MLP neurons of a small language model. Each row is named by its layer, matrix (up: input weights; down: output weights) and neuron, and shows model dimensions 0-191. Each number is 128 + 32 x the weight over its row's rms, rounded and kept within 0 to 255. Numbers have three digits each.
After each neuron's rows, "fires on" lists the tokens most often at its 100 highest values on Wikipedia text that the model never trained on.

L3.up159:102068096070168103138161101083115144099110078183157091133141080119165134114107152090134084177114174119104124143112152139142095120123140132136099121130154112109078172121080169102116076140077134146158113145101156038164125209126145142096184129145120178136136118089132127134129137073067160138203144132080156123153140087114128160146122170095146104112136118104145143118147180172144140069115106146143152059133130133116143080142125148102254156134076121181091154114163151126094093099174086111096082166202143124098170082116185107114105091140105133087153127181096131136135123115118094090
L3.down159:108102085128171170131153131132136145103115109137175121155138087121156205117118141111164120117188149109090211131070180128134118124166152121164103167101173175121102155099092167117125097104092099131135138154173144068178127191152062163056171117121120110170132153058090134137085127108089138119196160125079083153155128109055137133084118122146135070112146131130140092130130154178123127055110114210154098155136144099114168114125112092103160137087128138083158183121111127123081130088094078094135091162188106154106204069108145136141092095143091118125092130175088125132131137147112091143
fires on: ":", "cl", " cl"

L3.up750:114122173128132173070170153138120026144119068119145091144160152157123096107107085065162091143104142109125082103154075054176119112151155151093078102167115062141126112133133146156138106085150096154152156097170171165125173126144115129054182174094147096154127182148098077132140081123168151095068122129152140117163100111073140163111130143121172105152137131134108182126143104141104131102138170093111133135137131113119187174139210132167088074110150129154066148116147153105136168125204120094180180141135112073124089121126135151117119078161111192100136122141127185117173134092157147131
L3.down750:152145093164074116190131117144167124115080055061125126106104111158085094120118104092135145128176071116097098129173097122166115115139112120084088104217175111134131125172182167151126127138160081204116130103077106154160148065140179093101111125092182128147162110163135117161189101116151152149154131117201114083114113129085148114135129078175141171096149034166118141138135123111149143140108171175152160155105130205086106127088154140136117095152098122135062122111099086076149126174121121142117104089114065112145143153196127095156122144120122155144137077129134180165100119112117147178
fires on: "ind", "ond", "und", " all", "ollow"

L5.up648:047159125123123166151151119101134140148142126102104110098146095103137145140121108103155150200092135150147070084176142125110101190142165118077148115105130116113165084094084165114141158136142131196126122158140169116099078212136086116111195104132165165182137127116127168158146100079134138178093138141165106116123134086145137113129066077132200143165099134109098109118122125116053171166155061196089121182115086116116160125103136160151122115159100136112086140113161118069083119161170115086199097064105161105121117204135089115143139114152182142137079134121180148141104107121198118120
L5.down648:067152143156076114160115100123119174129145109096092090084124092133147138101147102132142160185114114087139115091110046113122152160117131081088155164112085135129113147093120151108120109185155141120151098147155189143043099164123141089134119077143196112214085120073157181103119103142181076139139176143175142152167195158152137128153124091159163149169104189144091111132123105117080167159149064134152148188135072100174134107133126126174140137144095143140075145116087094098108104099131141156198158070133127133152148151177110156091161098110174153130120069138098092159127124112175090162
fires on: "u", " bu"

L6.up157:172135153174130108115041200103077060128130184063049145138069150119098110152041143164113085097157134083206107113106127137084123157126090138138115135150100112137117124141170135098102109099118157108132176130171181147058147096145112151106095103118104158089132145105112153132130162124111178162111147162086125093147071122161117094168172122111117105142167165147131092170210155219154173151118130112122093153126117151107145125161144150142117116148096117161090120104098139141113114136086115138140139135086130127134102048165098146126148131097117113195147115127132172080088112097110160211
L6.down157:158145132139124076121135120167089167119162125101140168153151070136153134127135147074118156141065103119142171111103142114099133114181093070142200136094125132114129100131114099053121133213135110182063114161130116126107118172130134186207092113153213107170192171184172113146137106171141101116227109147112128136126134107128143052140106128137132143120080139079111192143129053120137135118115120162108114163150126167073116122127133140132113116150111103120121142113140088086142089117117070192066148096128153118095135110137168187141144150053099113101069164149128099075103123118154119141
fires on: "ies", "ed", "ers", "s", "'"

L6.up211:117115148127153176120098115149178072171125127125185150098101089131116044112065115136160085144115116146084087143142118140099144127125121116093140134132073137109155051139145131165115167219150134169184137100143205114059159093121121093110105156124182133128104128111134105150081160124090139141154127125120141118131052087116175111106155126160153158130092164138165127169091082164154087197151144093107177167132072081109111099179139113090145137072163094137158159138130126120123080111158124179169110100149158129099083110078089109125110195155149156103123153152186128083072164190108089150
L6.down211:169093088131178100145111109152202108142126116140136162109097154076100115141091120147116123144130135092123118156160078126164094071161144148150138099075121142116125196131072090113137154172113114147131123124129130111081117127169141102153153172108178145141150156101117164072138157143198131137108142115150058106091080130062149128128098136121131068124118194089128174146092123125168115137159161148058067103131093126141144216123107121121171170126115112099085159166056094077142067146177159161121138117135099118138132220194102106093070054132122122175105120156150133097134128180149107175
fires on: "id", "ist", "op", "fer", "ion"

L14.up218:121138132074092128116094109079059105173146097120089171172158119143090106141151155115120151153098120081208131150095112129134142107160066186123119182098106100142131061151193110185169071142185154102110180112144117123148072117163174151146101098150122142130161123173142138174090115052168088136117164079159114119129161106137101162165142171135157118093158093107107114156162118141150103069149070137137102085135152122101190154107109158155147111114167230084114108130108173069145143101165136150149186116132133110138137148114139165101124206131079145112130108153127183063111124102104143149
L14.down218:173136093131151132091094155199126092159063103127150098113092155131130141096061152189143142086120165140148139098107181114127143117093127174139098093157132108129126095111127069114167080173138173113087157107074123153107155164133068119158168128189143132125183125063110130130139078156101180199151160142129114176159117139155144155129123160125114145127159094099120130097127156071104122112204153139146100091118139170133090131046124108153053120102129168141074097167181120087089105114108109091169124122139072147137109145123208156172163123101064103119130131109066100180113123191162125147
fires on: " d"

L10.up50:088146135124108152178134124110076136113149116126132133119162133137147131080093172136158138176130108127133138108044118166124136111162146122046102119119131105136100135115136106154168116161127124089215165134109154098139094175086098191109090148067132157111150121179127090161105121121164106144139175116189142160207136150155056170161076179154093105116108134127148092066148097130113063067138111116132070126167110163158147098141117110117061091095162120085127107062110141181154154170116114089055115118118115216102174145123115128128088080165149165091161105143139176136135183166151127131
L10.down50:111105192083128171101125098141129128101111115124128124138117058057135133168080113167087081133123095094130082113156142170083122106105160154114152100067186179135097198137128064167191199151167103151123141110135077159164137124180103095063159139126175144138130119201106127079141081139086118102163178101112165144104113188109088122104135147148109143116167153178101088123164088107108103133096145094147137160128124120096131165127146106135143137149142183159089101139130106087113097081074096153168121155115080077133177154143119202130103131104101165093150118124126070107162060108142153184
fires on: "-", " \"", "per", "'", "ain"

L10.up26:082107196174121111140038144088146094136110119132136128110118106124141119090123161155153121165120153130151146144130166129134151101127141110105165189113147140131164173092141107085119144061143140121115126102169144159154140117094120161189074154102104184112157103107108098141045141120134146163042140155176114156192070130039129114146134183163157097098123137139126140125160185108131183166140123103105128146128172172175179174148147116127139119159171099152061182165054114116153089170150084137093088130127105147141083066091106104158107180081099098168156137124172157078090121096137142150
L10.down26:179195115087101060130126113126132151148146060159115151126125107163161107193106209089115148124209065114133086124126141081187163118117119104101088099157167160138096146123087108089112107112128152081197171098140118057117145139168139148096156106162075114170198118117122180113117093116195169150142126136087148113069084132136119160163102142125077159120148142128121138060125142117150110144112120107172186085140121121034080098099146101158125068127095091144158118155138130143113101154112085129097141110132211129114131111145189166106193092138125129118125120127149158124100119129127167091
fires on: "s", "ers", "e", "er", "ing", "up"

L3.up477:117120111115152161067130118067191132111095131145143135138112102100093084184112150133098098160165183133147150184163162111135134075174105141109116106127101125121139104090095126109123159083099137187151069146216124146163161161132095143152148158118130194129147113112161061100148130074143115186125133139095151114132119115194195188200129184139164079124071120178198128084082150142130115100084146136122127098143119139114154114159080088117177113138085180188129160141150204149105088108118103081111067124132089093117073169122147167148120087107135104095137153116115170164125094099117103118
L3.down477:127104069150126135083108145148150138094127115168161104110064055186180135160101119121129084121147131075164149181152143142128135067123108123171144168119150116143139163125080122072109143123117081156157108139191109114150136162120090159106166115099149154153109147121120110128165148072158128152127121178122167118164120168104164115185150146134156060174105152171184116128116133190144152110060123134184099139117073173102069104133115092093089136156045177161101187165123151123136099074069156106108128086108126128228149094092129143110143076064112086100124150163092142150177130127107120113
fires on: ":"

L5.up90:083099112145088137091067101074212111127143060095159147126088165083108166120142171130127101146157109103104158174173170165119116083105117143156135124126118112104148172109129096109100188132118079114107123143139164165116148149086082117174191157151141084130211157067084118074127095156132175096139138169165159183119117160190149131192143176137076112115153119093160130086109181129079097111132122134096127124113166155110124103182085085151096138137088140095073108177128131160133106108123083114116101129104123144077093160112103188100166119061126052112102128072169157137111120133131130093
L5.down90:125138154176128091201122175166123174121079173138127066088137140162152104120107089146107119102087143127121069168136097065131086068131096164082173096095137107120119092146092178110125138126140101159113130114132116125130095106148105121163091187158154150160121074097143134157152116094068097133157149096139193094153060116113135182165135185120137096152119136143100081162125109139092156173098085164072117186137127128143101145141174202110150095122141168169148137134091039099072136111094149147116135134121114119208146173162133133141179106107176094144134116216148142155142095158090126075
fires on: "-", "ame", ":", "°", "ry"

L15.up98:170161130097048155130131141139069126198128092110121150156188193141102069085115100137085137115120142090193105120089129076115186145128198140138122076173158147183135089138104134155107088125131147174147147136126151134164112152081138133090144171125168148109112124124156109157130125087148113131103105166127129132162101158132100133147090118090106151182185133118106123093176143093115105120152078185158130061085126168089085130126152102162127070123129069075126156107150128174086083101125122133106192191111146160081100075127118166188171169153117122150080086083096139163119171174135068140
L15.down98:080232106069144131109122106101128157117110157153136069163166088056151062149138104105102175131125132137112145112176123107135105147126151132144124083099153129117095156133152085159186127124145115149165191153213105151148158139114140131088094134140108146085128141191135143107091171143110160181090177135121123120107127105126157111141152128141154067133097118077160161117104139076098125101018166108107122146121119134128158140104107115150120097140117158146112109191176115106176082195169105111097086093118120166151093066101122056114139075063145141162207154143170120103161119149152126144
fires on: " re", "al", "ass", " rele"

L13.up479:045115100128109124120130038100146154114091107141178129166140095106194092155093127108164111099119193146142070148101135100136075118167090117097160159175136116127113153129144164150146168178090085155144131138108243139060142103054178085137122167138147113131102102127156124103120145122140095128116165126150167144139107147125136068126127130093143128129066118139108204151130137111146116154112104184087152131138072165162129149121188126113103117114084068081124083123142216178185109140130166099178112073151193151121135153138109114112095135123161125144149136096102078112150093134090166153
L13.down479:207149100175116131096097104134067146205154121154151116131135156156139142108117122143136128190161092148147079141175132119130161181067164116168136106095094166094129058116178159112114173137138130118139129113169086108115131112135095168126116121153142101174056098091148151162113104128186100135101172091095072166150151177135172131170103113167158142145151203118175170110107158186116132132109103154091137128163061174101081076078126090123092083129109161127135135170053128116085109063128065112120124128140162112138104090159166137110078143136142144156092076119076155098129167094120167089
fires on: " ", "u", "f", "ubl", "h"

L14.up705:123167103140103146141133133182096120183130084081164136066160162094165161088142091158131124150149160104143113114144156131142187087153127141166134169117107116086158155130067089109191108141114113153096131215133152125161079044112146166124163107075121124192101085110093145133185091129105145128131120165172122096162092188159105120146153111107072109131109131081135127171123138100111161105180066094079112074126057177132115185135120136199144120112120079145126090153090175149110135101130117156160146100135127057084120136120154071108103127160189147130093142139094089165127175085175097113
L14.down705:107148161156097123151074159115186163127098105153134140059136110145107114196123136122148177111112163137161105117078047131106116146145157106070153126121105080162089103066127203143096193136119192128085114108148150145108159149100143094084072130121086115117108169038156076156135144136120142137127122194119146138122132134133086147142113102126107135156112168170056121103144136135140175151180139142101176131107158075190099100143168149072103144143123125088109120147118162167187112026131131162140107181158182151111119149063123142059173146159135137098090086120112149115124116121105158148
fires on: " A", "ru", "qu", " bu", "il", " ac"

L6.up176:127069176089138088122146084174100174104148122076176140134132142098132121190172186111152151134129101110145129117141106090070092129110160142164118184115153155129158125107135161180113143068132158156114116168124136069129105135063128156171072142083104200092110136165139123123138127103116100091115109059197158133141181085143131066095069172063108117120148143152133148139058133149134106165189106150116093138157121151097152189106155130081131132137133118161189167123095162135138130170103162187088135197086076112146148143095146123091132130078153170092139058117135134165131140138155100074
L6.down176:116054106181160160160131158221082189111160080192177171118136091139119157109105114147129140177082123102072120181134095128123151047113106141130170125138120114101105092157112094079118177109126125119075159087064106119137065131130144112105056139121119119135158104163105163128122116127105135135100158142108114124226156145133117147108158114191119168150127131150095116136059169094124166119106149118113159126165138192066175161091099141104118108150105121112088120132128144122109168130154082151103129077125149129103097131171200134056128122084165184131158106143090099166143121110153186097
fires on: ",", ".", "art", "19", "20"

L14.up643:053175126085110127126084162133073181120139042136126123156117109157179139086168121132141157150168132132160116079160121137116106109156141153126148153116120156103194125108099157138154124143138112057109136154140148107072108113155159119109190111153094167140075107131136108148107094113131165166129135133110113126093157135124097185091127075086090100179063093103139050146130135136090129168165109160142112114101110135196127176135112099184073100104138078180118097145096092125117111162129092021204123122157132115098119171108109117132087129095156126169140161108200187078143174106178153117
L14.down643:112141082129082098155112144126190123166120099129155161115125099116065129156119129166120133148140150120153122142127108082112120142124103050157035158089138123122117096117086099156093130111110183165156138141078119188081156159119098135093109144174110144117054131080142128126136059127125141128148189128168097092116212056141078150183134109086132106122149183126112126082168157126101182094126099125100152168188160123103147157176175150129122102161153089175128102110085135100105103102148192099091131129155172122190168089115080107107097115160153174127097172144095080139177134148126188179
fires on: " A", " =\n\n", " for", "u", " For", " bu"

L10.up328:088128132151110081177156126134142109144150196159164106142141121112078177118107152142129081152154113123150096132136130109091163158158126058137181108129146169131096151149128141154120142152203159092175104116117150112101120139143129123173076153113088103160093125120184100076128177157159127138124163137255089138107057099133138134168127133156116150136141103044140133113102081063156116137106124113115058110134111077115154129109128087157132117139182097125078153144088150144121174106138126141106184099111150142118162141158127092177167116142120144135153130107030079065107132088149124208
L10.down328:070107093160102119153090154183134177130121122089185118133113092074142140161128139092130120149152152058148149173165090085091136101121120087132126118120108171124118166128155082161094155104177149104095144093162151112145133142183083127131121135123165155107136129134181182131156149087127133139073130165094059095203185165077114114096152099126123118113120130159082123121159123113166180092149145138162170100115104177104090097192172152103145134100089175114161139127143117039117100109117133181171178118120129158143122127139169143136077149123170091060039111050111142136151186143088092164
fires on: "al", "er", "i", "r", "n"

L7.up253:176154133103146140151145092078102155126155120082122104170123101167098095104141156163187173145097155141098146120184139090137065153138175142141106112117071140111073109105099174125146113046083154167153115141109106164126118158189092090111142089154136145137112111142147000171132139130138174196129162120096127142131130153128165133111118163132139138154144141152108157113125122088151150057119175192062124120112150100118151179125170188108107118083107131166134092127111174090166156164164109134147167141136066126127095066066125060135169057175091156143137147156159113144138110122120188124
L7.down253:082108114148130146166108140067114087091145117173115114120089160122109168086120174125135162136136170090110132124104156127125106104114151114083168151146081106147123117098085145116159116124101156123073140183082167156086080138123158097118164119190136078186141132068158074087126110111148207142127136157205161094122130151089139102119103166173112150132134116080124141159114141180169118126177148140136123107107144098148179140064157102112120157080131149090141106181043104114111152113058203137151085163135124110109111115119153144149176120097141177160114183188079081035121137189096133110
fires on: "ec", "c", "ell"

L3.up434:143157098094141118120126184179144185110144074098080150123106169141083148131143139132169097108119121171091146099141119127154106184059090123178180136096107152143191102164131203173138127138119068138125120104151150044142091159140113156182147159070187059131115144121152112084126183085105194097131128137131116117098152110113082138102071138184156099168116137115141099119162102144116140108132149150119125073125139126132105105087150174081094119082076157199115108129149150139130092129170164117150108099197133108158160140173151149102156160083157114107096098105098146145095093135117231173
L3.down434:133135111132149134130165117143148056114149169102152105131129102166112174117075144103000155165128157143123090087137055098124100120109156145066153094117123107122133147122128128128119073128067137108142156109069094176142125108111104115142124117144083152125175142129093085125098127149161143157108138192132125153156164173133146114167162100151123169129126071210147144087151039124117137088185116106194158136134163132152177111125097114176044131170150144109096145128120206103152155166136120127124142086085081156094111116141093154125117082142145139074175170118150106181138141179109101180
fires on: "gh", " y", "iz", " d", " h", " ar"

L5.up728:132101123113176117087113128067145144084125084154165082124146132111124116209107099123130134134151115142140180134186190090100191167107068172150141183173101156157153176063096163125136123054114147160195100143178128115181111166076115128152139149099109195153131091124157093147155173100166177145102115112109137106138112137102186118147147081043119151086141159158142114147125134146152138119111126183159122135136127118090136115155165178179143126138135108113070120108196185085100106123164094105115135196172163126108075103175140117132131110107107165170098112166098165107114073127110084172
L5.down728:113105178119112135097097110104158106172153063120150158145127056152145134118149136102114114122118078106155179122146154089127132158153090124172125188112112159137182157114052150122105118074090119135131141129250172094127130182074033123162136118080132205160087129160124119165142155090100128186123146171144184133124113096083122116178135121067110097127131121159162156145113115126152125075109114103165121138160142124079141126162084124143150187194095121095165158089133115121139122137087123027169107144188137201095144123080117109143138109095096124136117103131095115119141146101115144165
fires on: ":"

L14.up389:149143078145117174140159101161132177137086166163115091127162127096181130130060123097081074109114087152158131077123147108117137188130115167136152138132133129094096154138184159117139146099099080135144094170102181100137084094108159113144112121201110102139128155131106091150137174181102120162103163096119115173142150176135175110142146107142102201163137142100126146110146156107077062186123165181122091168158113099192139160130128089127178165165145117099049081088095184186216177137078176144089136133106154089143108136120150114176155117131128124085089099141089138105178076136108128121
L14.down389:172087152136133106188146125130139083149164107164129134082129064115148126130118122192131125153179155170149131122115116147095159146141159169101106122125138131108144094181121154182081162105131067117115147115127073182150115121151077181121151107132178082177114157120135109070169130146112175056199123070146147153151129076072081093135109114130158139138127161075090113139171141098163087136183131104110154156049132051150149156061102163105128120157065178134167097149109123129128095130105024137150152148169148074124106141082131131111141141113118143130132134143108114068089152149128107204
fires on: "ru", "fter", " l", " and"

L7.up199:147077181160144087167097096092138114140144117118186080106179089131101117117115130191132160136122099142160147131117110087078132099086110218162080138127146122135136077139081118099161124107141146227139095129116067135167104150119079087132120103168092157125114123161118048083134124147126158093133142116109171133105169150168128109111095186157088174119142129255123110107123096106123120140107115167103103133155100168059157115093138162113157099098151176189150111100162123141104153157089202094147080162109094116166143105093154074099147104128138106126155137112116168192127089116097116115
L7.down199:120173115080143063140146103178067188136171127132158137098103154169123166126115066137094157147106164158125137147188184159184120130120145097146090167133096152064124112172109144155111152158088150076158126140142100118084083089130166132117120153154121177103122166213099127160100145180103129093137099142160153146109113186186110092139106096152120136204138120168108112176051083061074158114131118100111072116116140122090141153057137126100080068142136152190129099070130095103111122119053119134126136141110101094128111129167141084136117151137176101158129139106143128118202103158156152119
fires on: "20", "19", "id", "21", "16"

L4.up449:095110135123166145130119162138170123166093129118103130067162155121127076141152110134100223098158150164137126141146167115059105118104097171126131189162117116132144112114084159135102134094082113136182154152164108129155208157105158201153125153160136181088127129117141122148071120100123158156134131098088116130142126142150180127150082134096138041095140135111176077110101144095118146094041138163137156140163165087126125202126119124075122134122082158145131117116142145104081162096153176108062094196143156159150114118142126139132089136060107187126135069058077148174131126057147145123
L4.down449:147119136121131126141116113110105128081131128142147126126093133106121203149167108097134088105150106144110127143090122108151154170139146117155041134104141192116128158102041129093170155095145134082159121085186182184152106095114178110187127167117108167135120124089143121104131143111123127170132151182098160135167110130073205129121160138104150123080127137186092205133148115151129150089102062102165095128095125095123130108200119109159134178195100140123113143082170135070128151172153127096159056078130131165124112103101098113112172125064136114115087093117092116167180180091103063192
fires on: ":"

L6.up350:075108129075106085132115071113128115168114146132122101109097158160136040169152129173077157185106074096125125146126081092114127091177081117117078165117160129133132144096076089201155161113104073129163094149146216122126128108136144074112144178131110089120145167124128168115111102137138123117168144121135103124129106116139148108172167164135082126136116025115112128145131120116165096230147179105072122148144126154140115113156153101141164087113084102109186145089129132145123076141141138112146091136142129124151080195079150100151136159124124161098082169154151131066150122166169044090
L6.down350:156166133107123129122140105158094132083103138089137158152078113144148139138079161163118140083172115094171147141153139167146145134171120155095129179171104135146128075112151096129093116175119154050173102169109130059118153106106210134083182143147110122150086158123146092203141195146087091133099145080087101132144113132175141125178118086093120141147126169113051110177218065157142107128051129113182130126099155106049078128146126097119060115154119132097098138097119133126130169141178092173111131135112131133090108140113179120087202130129152131112115111130104106171132067118095145153
fires on: "e", "is", "igh", "ist", "fer"

L7.up32:095123154131147114058100109154165162106152071106119099180113087150151122177131129064181130116184165084154151091078061196145111130110131139164121133155098116093199156127124141183109089169165086151096120081122103102154149141143101136119157210073113123169159126094161092117135082161176103082099052088099146105133147087111137142131111151065197100109149112128117110087188051126108101102177108102154140085127139119113139182151155167117149094118102161125125127146154137114084085150168143107158119111124067132130136182097091088103096113142103136128161086117144129108085163144133154204
L7.down32:096180126077062136092165112142145149126166142165094122139133129166184149163122135106144137140053143091123087129061148233127207112090143112170120206109134100144184161140123176144137126119171103130059124121102157136131064151086134118042149173125147090100115180139185093140145095148117104118106128134144111066091153095115147081138102083146172142110173124138126144138091082175121109100116134151084182111106125181168101083136135122136097063075106077157170099142131163110131071165108125138097145158137105119167156159185120110082138154136146145147121099164160154130107141101125118180
fires on: "h", "d", "ind", "ag", "ond", "ap"

L15.up614:186162080113159175081067121162134124167119093205111111129150155126092087142128105053089160130120122126147111146157185167045159135125113182144137170179095095150077129153149129128159081113148094141134143091104154106179109119110117131133179138168080171120139126145124139151085131151168156128056085123089145143175219138146073129141139117105137114111142165103080141140137107124147120111117090135151116045130059108150123154135152055134132134144165181097113068132125181087119137122163128072116187125120150167121130119141145144122109077145112137070134188111123129120071070161101143196
L15.down614:077129102172070096133168113139128112116086131146137159105110150163127139051127178162084131173148162145184090111155142102144083100161106198127112150117132112120098134134106113079144140162134162101122099090154137172106108155150086115152069116087163077077178106105172141139117140135105106152163165144110110093140097113133137087110208121101119142083087130173199095152123164059081115188106098144135174146124143146149128091152146103137134182080199140175109193134105089163157082095090134101139125125109119087154075115151141101158164117197153078151117082065120100133158129129170209109
fires on: " ", " first", "ed", " d", "n", "ent"

L14.up335:152045086148103130100123093138177119077068123097102146160139115148122145185137141087071137142100177145124093072096143140155124122141101120091104200129114121150108127129150115180087120185119101192116140131070130112114142072140161107132106104108186151120109167129107113120091173108105073194089116117201114122125097147116136115123173075135159100137128131090133156085072129118115118072141097216130095122128095143144119129133150102109155167145138069094157074056187109201153129127155195158161137103143143119110151091191135149143077170139184108156158144108078170121125103144170118184
L14.down335:070123200146151146124153151118111124139128067150176111095119164107125164150152132178119150121102144126081148081119113082055125105112155177136152201173104117107161087139156197156116027197099114162113148143111154122106128159136165073112125139119129212166100101120151119144111146099115149084079161139124130170066066083115139111127157133172111129109101124113145189109103111131155129154140162046131117147108168128041134091170159135148151146142098125109091168116106151124176160069138182172071107134070083124124123177120146111129101104099149136118114124112090115185158135173098102159
fires on: "u", "h", " Pro", " ", " Eng", "ov"

L15.up143:158184123108108157164147138114065151103128116121095090129129143174136138147071137160198125164046094116157094115114095112097117112148140140089132084167131164106097158104140096130111069176195119154166151135178150137173137177132094140102101150105085180125150194130179098156102162157134105140152120127138061134131151065128098155129118181137117133113144130113160060123151104095139103127129143146164063097120137139096119144131140121143097155135128086073129185150066094133105101102125086153102255125159153162112119103168101124148127110153111178141122111200074159087159064111146068112
L15.down143:084118103113151132127159067153142142142176191148124148081143095089140173124063171093085050110155120169149150133123114136116114113097101121108171094115144116133167145128067166101131102132111137182111112124103136120113155165090118141082106132177176125136092105120138200113092140157096175128153130087157186048079157162183152174135148090072149132102181096085095159131126151144139116073154120193126093130157054165150174162096114117118131101102079178139112155090150143085156143098066098127128166108151124136114099147140119172166049129131190094091123095127107136182149161163147191157
fires on: "al", "-", "er", "per", " re", "e"

L8.up211:192111125137130115141110128036120084146155116106160136120169143100142087070087123110095147074113151138115089126103170132133164164164114122131152121161135126166157098070126111106148102195083116066116125151100128115066100132117129118106127082135159173106151122122087130177145168101138126174154168123019136024161120124154124049146155126098157149152146147139135112083166092143146173202132142096111149145099129200120140080116103180114142146130159148161127130135156148204149117174135165150086111123130134186120164091101086125138110165115072175144135149100163193174110106107178160116
L8.down211:123174093132116143121064122193093168137130198109108082099127123149100094091110108104095105154041124172161122118133138181127150165127170116135087189171114112091145120102136130073137157148138149165090125123151094187127124161183183086108085121197125138211154097142141153107091122081106143169118114176107109171123141130143131115097130053127152072115118085139092181151147159122189174137129144175127110132136097082102131123152135105119111026129146120170125164112097054091118146148135091102172178145140145077151118138191182133139149110117108144120115155116149149055155071121126107099
fires on: "ed", "an", "s", "ab", "ent", "un"

L15.up71:114117119138118084132107112097142152146153140134147125075121094121164132183120161151139138079120079141067131145180112129117149146169148185112188117129084135161125067091084158173109086108108052095094148101096124125161130129125161092045177135079157145167099126142129079124108151135096156166105150141104131135132133140151144142143123115159132108211183125087087139139099117160091138100205146109117152165155135100169120169190089149081138163092143145172158089103113091178182142168151125164101161177167030134075095093146108144106186078137125176126137155102113133100126136160142179047
L15.down71:160129105070139197152155152164101130076081139133132092162173197124097141079152110087199172088114152132147163163113158126148124180136066086086175132128148117131107092102093134081137138120118177084139120131162127125088148131166103125100131086126117096119172139135144142130096059089131158103118095148166092139138134188106132136162102086124068188082085150137150158105115110139182109128093149094111136165075172154104144179106098170122095122138157151116182132145067148125122183165116105123081125096089172097140119177065158163174172182093169079151074187082115126142158099081138096123
fires on: "c", "iv", "ac", " C", "n"

L6.up644:117085143058158137166067147103122143055175083122116161103145099150134123145116128140092160181063161131168093093130151160129079083088116159176093161149101124105089112162131173158135095134153099079105129152174103127156095095097149109164142127116116190123184056141154117157131094208126128098121156134107154136122194084107167128131097168100118109185094044110150115156085150108113076018121138136110155133122110144100182149101137139137120090149157120139078146146162146151162146166109111131150192130143123095158066169126141157092139132142142133176165103139112180119110125216144148138
L6.down644:149155145138117153056068115193095101187103174113146119143157134126149103148089093155068092108125135117079192096137139120103174138137117125072189122120144128162173138149170131035148072135129130129121148151077159132066144182150146152152105097172128145152122171105087142122107127134101125174157201119146125125101129146140074131111123090158161132094161154166095135115142101113138179179132132151195152102137184157106023121150110106138110137164152091160150202072073114104100125129147127101140129091132077163116133123127134116096177135108117191166069072080057139135105122133108119123
fires on: " d", " D", " T", " W"

L5.up186:070153099078189127160096141105109103120074124112147133159151098117116085160057146140178089094134144130138072132141142130092115145187129212061093153116143129053133087064129123150140090140178186108112160128082140137118074138161123117148156118158124136135163134161130123171128152091085116143088182085199140121160061086163130130106110175122123122158090102121138172145084127101137165124144122134083120115120157110117073138150181170117114125154201179145096101059111119101089129147132058146084164137121165119132117129172165128140181161132121130136120082148136209162134065162098173160
L5.down186:095189094142118106094079155119103115168123137119138150177154176107116159106063109109117150121160131141137142132100182169114203092131146160086135131161159125140165109122136108161154081163129115063115185154075118104096139107129171134122155020186150108142085105100093163132071135163171106119105178110133147105186173125175190135123105143152146083163109097191075184170110179081143151130092166114129106132126150147139080131149037143133156073152127131137102118106098117125097136110102069182070150114111122120165117149131171191147098148074102098137111115126089113164119061130110135120
fires on: " n", " d"

L5.up608:126110163150169106148111101160103130143171115130104197151109151088165146130147151104180081143096186127141070102077114147101119127084061128121125139112095147088113152111103167124131096030156119153105141121136158091142086139135102119118102150089093207189183135145151109129138147094150147140104113138171077116069201104077114093150124126143107131116140136120156159199123113180194098111172163149083159146160084107098150114087135135062126193116176139140141129182116135170123200195129164168129097139087116091158116137115127142145142105067123126178104114159147166182108131057114083141
L5.down608:156165149154122076174214110156070140092115137139165150064179077129173175125161135186107155094088108201139112090120140124101135111127113109113150215167112136094102207146122122090143131098099154130087104132152153124129077157159170085177079143128083123169103116162110085124122090060186087149128108150140141155178177144059115120144124151091153128182101108149141167108184115074192129135108125130124129124188116075162166108082097114070145136126132156109183109099086105141122126113134075054148141129132135175169146158105154112113097129063125142137083138123115140143158117122142113101
fires on: " and", ",", ".", " but", " wh", " bec"